Weights of a small transformer language model: 43.2M parameters.
MLP neurons of a small language model. Each row is named by its layer, matrix (up: input weights; down: output weights) and neuron, and shows model dimensions 64-191. Each number is 128 + 24 x the weight over its row's rms, rounded and kept within 0 to 255.
After each neuron's rows, "fires on" lists the tokens most often at its 100 highest values on Wikipedia text that the model never trained on; "fires after" lists the tokens most often just before its 100 highest values on Wikipedia text that the model never trained on.

L3.up1915 [128 111  95 108 145 135 102 122 117 125 125 125 139  76 150 146 160 113  94 107  87 146 144 169  99 146 142  91 153 126 119 122 134 135 168 143 138 108  77 116 103 122 181 174 149 118  85 132  95 154  99 144  83 112 148 118  87 114 115 121 128 138 144 123 130 129 146  97 122 114 142 164 138 111 126 139 163 128 166 109 111 102  93 212  68 122 111 103 166 144 142 134 112 114 153 100 174 150  83 192 131 144 146 127 157 156 111 118 115 121  89 164 143 115 116 141 122 119  96 144 111  97 128 143 150 141 145 113]
L3.down1915 [139 108 104 150 104 157 147 167 160 139 147 144 192 137 182 115 115 151 120 149 117 114 123 127  95 135 112 142 115 121 130 107 146 109 131 117  92 122 135 108 105 168 169 115 120 135 101 115  89 127 159 120  87 122 137 129 106 131 142 154 134  83 166 177 137 130  97 171 105 121 153 117 141 138 160  97 100 140 123 110 109 119 142  91 126  94 178  89 156 133  77 119 140 121 162 133 128 123 114  91  96 153 119 114 131 153 157 139 141 106 121 119 145 137 164 128 125 111 139 109 128 128 124 128 134 112 163 130]
fires on: "-", "\n", " on", " as", "/"
fires after: "\n", "ed", " such", " launched", " G"

L9.up746 [162  92 130 138 132  69 105 104 101 120 117 149 147 120 135 106 147 140 132 106 124 132 103 117  96 134 108 141 121 156 154 119 148 160 147 168 168 107 112 135 123 140 170 130 130 114 143 111 124 103 142  84 141 134 160 111 102 135 137 202  96 131 125 138  88 126 147  91 162 111 110 115 107 135 140 105 108 106 158 121  99 128 121  81 156 122  94 143 162 127  99 120 124 128  93 103 111 112 133 137 120 162 119  69 103 109 159 131 145 128 141 147 107 128 136 123 121 113 146 129 113 113 153 142 153 167 130 152]
L9.down746 [ 98 115 115 104 121 148 126 145 124 122  94 119 167 131 152 137 144 132 164 145 123 139 152 128 142 148 131 137 153 124 154 113 119 109 139 126 110 152 144 114 108 147  97 139 119 166 122 149 185 144 153 155 120 113 102 138 102 126 142 128 136 120 119 138 125 152 150 159 122 141 137  91 113 106 137 148 107 172 100 120 140 129 101 150 114 142 163 112 143 132 162 143 145 114 122 152 151 157 162 148 151 128 124  94 136 123 161 114 136 139 141 131 145 153 141 149  94 166 111 157 148 111 150 113   0 124 150 141]
fires on: " |", "-", "|", " of"
fires after: "\n", " 0;", ";", " 0"

L3.up1729 [157 130 170 127 129 112 128  96 158 139 112 145 141  98  90 107  99 125 132 120 103 137 106 104 139 102 148 148  99 134 146 133  91 213  99 114 139 134 105 131 146 143 176 162 100 122 140  93 118 132 117 114 108  83 117 153  82 141 123 117  83 140  98  88 169 159 147 174  83 133 155 157 130 131 129  96 122 109 117 163 116 150 132 138 144 110  71 178 140 162  81 124 141 139 138 139  93 137 149 147 119 115 161  78 128 141 117 149 116 154 150 146 107  84 123 113 146 134 154 104 154 139 114 153 153 113 113 138]
L3.down1729 [121 154 134 138  78 127 152 125 164 136 135 157 158 108 116  87 154 102 173  95 111 124  94  96 144 110 152  95 122 147 117  87 112 147 104  97 141 137 105 161 134 118 133 112  94  94 135 122  97 141 140 131 125 113 106 144 112 113 111 138 107  90 158 113 168 145 137  98  96 123 146 122 116 112 149 110 135 169 149 160 152 100 125 119 138 155 158 162 105  97 160 133 146 118 107 150 162 180  85 138 105 131 103 126 112 130 111 112 151 138 177  96 183 137  78 120 127 141 138 158 124 146 110 100 159 171 150 154]
fires on: ";", "\n"
fires after: "H", "AR", "S", "T", "AL", "V"

L9.up553 [120 134  89 122 127 149 104 108 173 157 124  84 157 124 136 124 127 134 129  99 127 160 113 106 121 105 148  83 142 178  98 129 113 162 127  84 135 128 117 172 177 112 147 171 114 129  78  87 145 133 145 156 147  90 105 121 122 136 125 126  79 141 159 125 144 157 138 132 129 132 150 137 101 129 153 113 131 107 114 109 160 126 123 135 131 171 120 122 135 157 134 135 144 123 105 117  94 142  81 105 126 126 109 145 113 116 123 125 120 114 117  76 119 133  95 155 173  66 127 143 112 130 148  72 156 118 153 111]
L9.down553 [ 85 155  72 110 166 129 103 110 155 112  99 133 100 130 154 168  97  97  84 157 144 123 125 100  52 146 160 110 135 139 114 119 148 135 125 142 110 168 137 116 154  74 125 104 102 136 136 121 129 121 136 148 101 120  86 103 100  76 166 127 119 108 156 131 125 139 125 177 102 126 154 175 160 147  89 175 146 103 114 111 107 145 144 107  96 111 109 128 132 173 115 129 116 110 126 120 151 120 123  86  65 142 178 141 113  96  93 185 135 138 144  89 137 129 116 150 170 106 113 127 120 114 123 153 162 141 129 116]
fires on: "\n", "=="
fires after: "\n", "==="

L3.up589 [148 118 162 120 103 136 135 143 142 127 138 114 145 109 161 151 178  70 103 145 118 147  87 159  91 147 164 120 146 131  87 120 121 140 123  87 140 109 128 113 156 127 105 121 133 154 134  80 153 167 133 137 127  82 107  95 128 126 132 150 101 136 112 104 111  89 108 124 157 135 152 150 128 156 118 132 118  84 138 128 112 111  90  95 148 133 151 128 156 140 110  98 114 154 149 133 104 142  80 156 109 129 149 109  84 144 112 124 107 106 108 138 106 124 118 107 142  92 134 111 119 103 101 117 128 129 169 179]
L3.down589 [ 93 114  90 132 151  93 110 168 156 138 114 156 157  80 145 121  50 145 139 131 127 127 117 162 135 152 126  85 152 130  85  91 128 129 145 136 124 114 147 143 143 124  83 121 170 159 132 102 110 170 180 174 141 108 122 120 110  97 127 116 140 100 133 112 148 111 114 131 119 176 123 130 142 110 177 101 163 109 134 145 150 179 119 121 124 103 137 144 120 151 133 139 117 120 171 136 126 129  85 128 111 130 171 133 150 132 130 170 108 143 136  97 169 126 134  83 151  96 130 111 109  96 131 127 109 140  79 125]
fires on: "\n", "|", " of"
fires after: "\n"

L9.up1622 [127 143 141 121 125 133 141 160 131 132 141 173 128  84 117  82 157 116  76 109 121 123  93 135 131 130 163  84 130 137 126 161 139 132 112  85 118 120 106 183 128 163 162 127 121 106  99 123 103 119 170 134 127  90 112 150 148 133 137 122 115 147 118 137  64 142 103 118 124 127 150 113 157 126 151 178 129 101 110 114 146 112 136 147 158 105 136 117 110 118 156 119 148 163 135 139 194 151 120 111 104 140 152 133 147 175 124 124 125 132 128 147 121  88 125 139 101 112 120 129  73 130 128 130 120 121 123  90]
L9.down1622 [111 105 176  96  98 130 134 128 110 112 131 119  96 145 149 150 158  90 137 170 107 124 136 111 132 141 113 148 160  90  78 150 128 137 109 129 117 129 130 134 127 119 116 111 123 110 142 129  84 144 129 111 137 147 126 152 149 152  89 146 109 141 112 154 121 166 130 105 132  99 154 122 167 131 151 130 145 112 113 148  97 144 159 164 116 145 104 133 158 188 136 120 111 117 194  89 108 112 147 157 118 129 164 151  76  78 127 148 115 128 161 101 150 165 127 112 147 108 155 152  99 135 160 149 169  96 119 155]
fires on: "-", "|", "hard", "man", "ript", " |"
fires after: "\n", "eb", "um"

L9.up1735 [138 153 121 114 185 160 118  95  83 133 130 179 138 111 155 135 115  81 162 148 136 143  93 146 131 145 152  67 142 161 178  92 132  98 186 130  76 129 111 118 152 122 143 154 152  72 158 135 106 126  65 103 144 124 128  99 108 128 155 150 118 135 123 135 119 105 137 118 114 132 141 127 125 137 103  79 106 142 135 138 123 159 153 119 180 137 125 118 136 112 186 146 133  89 162  96 141 114 114 114 102 129 166 132 126 115 137 157 119 154 132 118 148 102 159  94 127 140 104 146 161 131 114 132 168 169 105 145]
L9.down1735 [153 113 129  97 141 136 151 140 134 195 120 103 103 115 149 143  90  96 144 146 106 169 153 140 122 131 151 121 158 119 137 148 133 134 195 120 104 136 126 139 121 137 112  90 102 165 113 132 142 146 118 147 149 109 124 131 120 125 104 175 100  95 105 100 140 163  91 129 113 133 145  70 108 140 116 146 117 179  91 121 124 154 110 132 136 167 158 162 150 130 103 125  88 136 124 131 151 135  87 116 114 148 132 143 130  93 110 112 117  98  75 126 120 119 111 155 163 143 163 130 172  90 109 137 118 127 162 161]
fires on: "|", " |"
fires after: "\n", " 4", " |", " 2003", "|"

L9.up1661 [124 133 103 153 126 153 168 135 194  97 132 156 165 145 138  87 132 170  87 106 129 141 148 105 153 108  85 138 156 163 147 100  87 115 142 168 105 139 147 153 162 132 156  98 122 147 153 128 144 147 159 141 127 135  79 127 137 152 119 146 145 151 138 124 131  98 119 139 111 121 105 112 144 123 133 153 117 163  30 190 111 130 106 164 131 131 156 128 165  84 127 145 139 154 127 127 138 153 118 115 111 129 149 136 161 161 154 115 131 158 114 121  93  89 139 161 145 127 121 137 100 137 136 166 147 113 157 126]
L9.down1661 [132 153 122 148 102 114 101 141 133 139 131 167 128 136 123 129 129 142 101 118 108 142 109 117 166 108 103 133 145 150 129 128 118 148  93 165 151 149 101 125  94 154  93  86 137 151 109 156  99 125  97 129 151 123 109 130 119 173 136 152 162 100 147 125  82 106  98 108 148 106 121 129 132 106 106 121  99 143 102 162 119 128 105 164 156 106 174 138 118 144 143 145 139  96  74 136 145 113 171 133 147 131 159 121 120 155 113 108 155 107 144 118 170 131 103 109 187 135 129 126 131  94  84 134 124 121 113 140]
fires on: "-", "|", "hard", " |", " fl", "es"
fires after: "\n", "eb", " pass"

L3.up1277 [113 154  97 150 152 141 148 126 153 173 143 108  84 139 153 127 158 139 109 161  97  83 144 156  89 167 144 122 110 157 133 131 136 116 154 154 120 161 140 156 151 106 131 161  84 140 141 130 118 165 152 158 146 103 124 100 114 143 147 149 112 131 125 100 117 142 122 147 119 140 171 172 126 124 139 136 104 114 116 143 149 170 114 142 121 125 153 130 149 149 138 148 112 134 141 133 160 153 127 100 125 149 188 134 149 131 110 129 134 110 140  70 101 126 121 171 125 134 112 169 126 119 151 105 132 156 135 179]
L3.down1277 [113 109 132 157 102  93  99 135 120 154 123  90 158 169 122 149 118 103 116 129 162 156  76 138  81 116 118 126 139 122 112 110 135 114 110 114  98  95 163 147 114  90 145 157  64 113 138 125  81 119 125 139 117 124 135 146  93 101 108 146 159 114 114 183 144 108  85 140 153 120 131 149 115 146 111 114 140 120 161 164 157 154 151  67 100 144 130  89  90 146  99 148  85 135  87 111  92 165 109 141 103 108 110  70 138  77 151 121 165 135  92 116 128 157 163  82 121 144 116  91 138 116 126 155 113 122 119 134]
fires on: "|", " |"
fires after: "\n", " Pos"

L9.up1415 [137 125 101 145  97 116  79 122 102 151 140 124 170 125 130 123 117 110  90 145 156 109 124 109 119 119 129  56 129 106 127 152 152 106 151 156 111  89  83 143  94  94 145  93 104 156 161 115 157 122 111 149 169 165 142 154 121 149 137 142  93 158 152 120  98 169 142 102 144 126 125 119 155 108 128 136  73 129  85 136 111  80 149 126 157 120 122 107 171 111 145 116 155 130  93  98 180 102 118 133 114 163  83 148 167 102 126 141 160 140 138 111 118 148 120 128  86 117 110 130 109 134 100 156 105 124  98 100]
L9.down1415 [135 113 121 152 103 164 116 132 110 145 122 133  95 110 154 135 140 129 129  69 156 130 155 130 126 115 117 124 163 127 123 153 111 165 138 131 109 121 120 110 116 109 136  93  89 145 132  88 114 166 128 128 169 142 128 130 120 111 112 162 127 102 124 147 196 169 115 113  99 137  78  99 145 142 185 151 119 118 135 166  89 103 119 127 170 152 166 132 118 136 114 157 111 124 135  75 127 134 107 133 146 128 100 144 106 137 111 126 157 100 172 132 105 135  79 137 166 120 105  84 137 143 115 104 126 179 149 130]
fires on: "-", "|", " |", "hard"
fires after: "\n", "eb"

L9.up1870 [109 122 127 101 118 109 149 132 138 112 147 131 106  97 110 151 136 131 134 147 132 110 106 117 155 142 203 129 172 138 128 158 126 145 108 136 101 139 118 133 167 162 152  79 134 141 142 115 122 153  96 101 135 104 126  89 131 124 175 132 135 104 137 118  78 145 102 134 147 125 115 111 107  85 149 154 113 141 111 116 120 168 120 124 139 137 114  89 125 155 154 121 164 159  99 132 124 153 108 117 149  95 197  86 105 100 105 162 135 128 132  81  71  66 181 184 142 158  97 108 142 120 150 156 102 124  90  99]
L9.down1870 [118 107 113 131  96 130 104 166 136 108 113 121  99 116 121 105 119 136 174 141 127 130 114 150  73 145 127 114 160  93 133 117 132 116 131 124 122 190 128 136 153 149 155 104 113  96 131 157 138 137 109 149 141 134 178 101 129 140 131 145  91 157 125 157 116 148 133 115 123 147 107 144 119 145 130 118 119 120 127 110 106 125 123 163 160 115 127 126 160 134 103  75 159 150  71 128  97  99  99  95 124  98 186 114 146 121 131 151 108 169 142  93 146 131 120 132 102 152 124 152  91 111 121  96 170  92 184 116]
fires on: "|", " |", "–0", "1"
fires after: "\n", " 6", " 2006", " 2007", " Vol"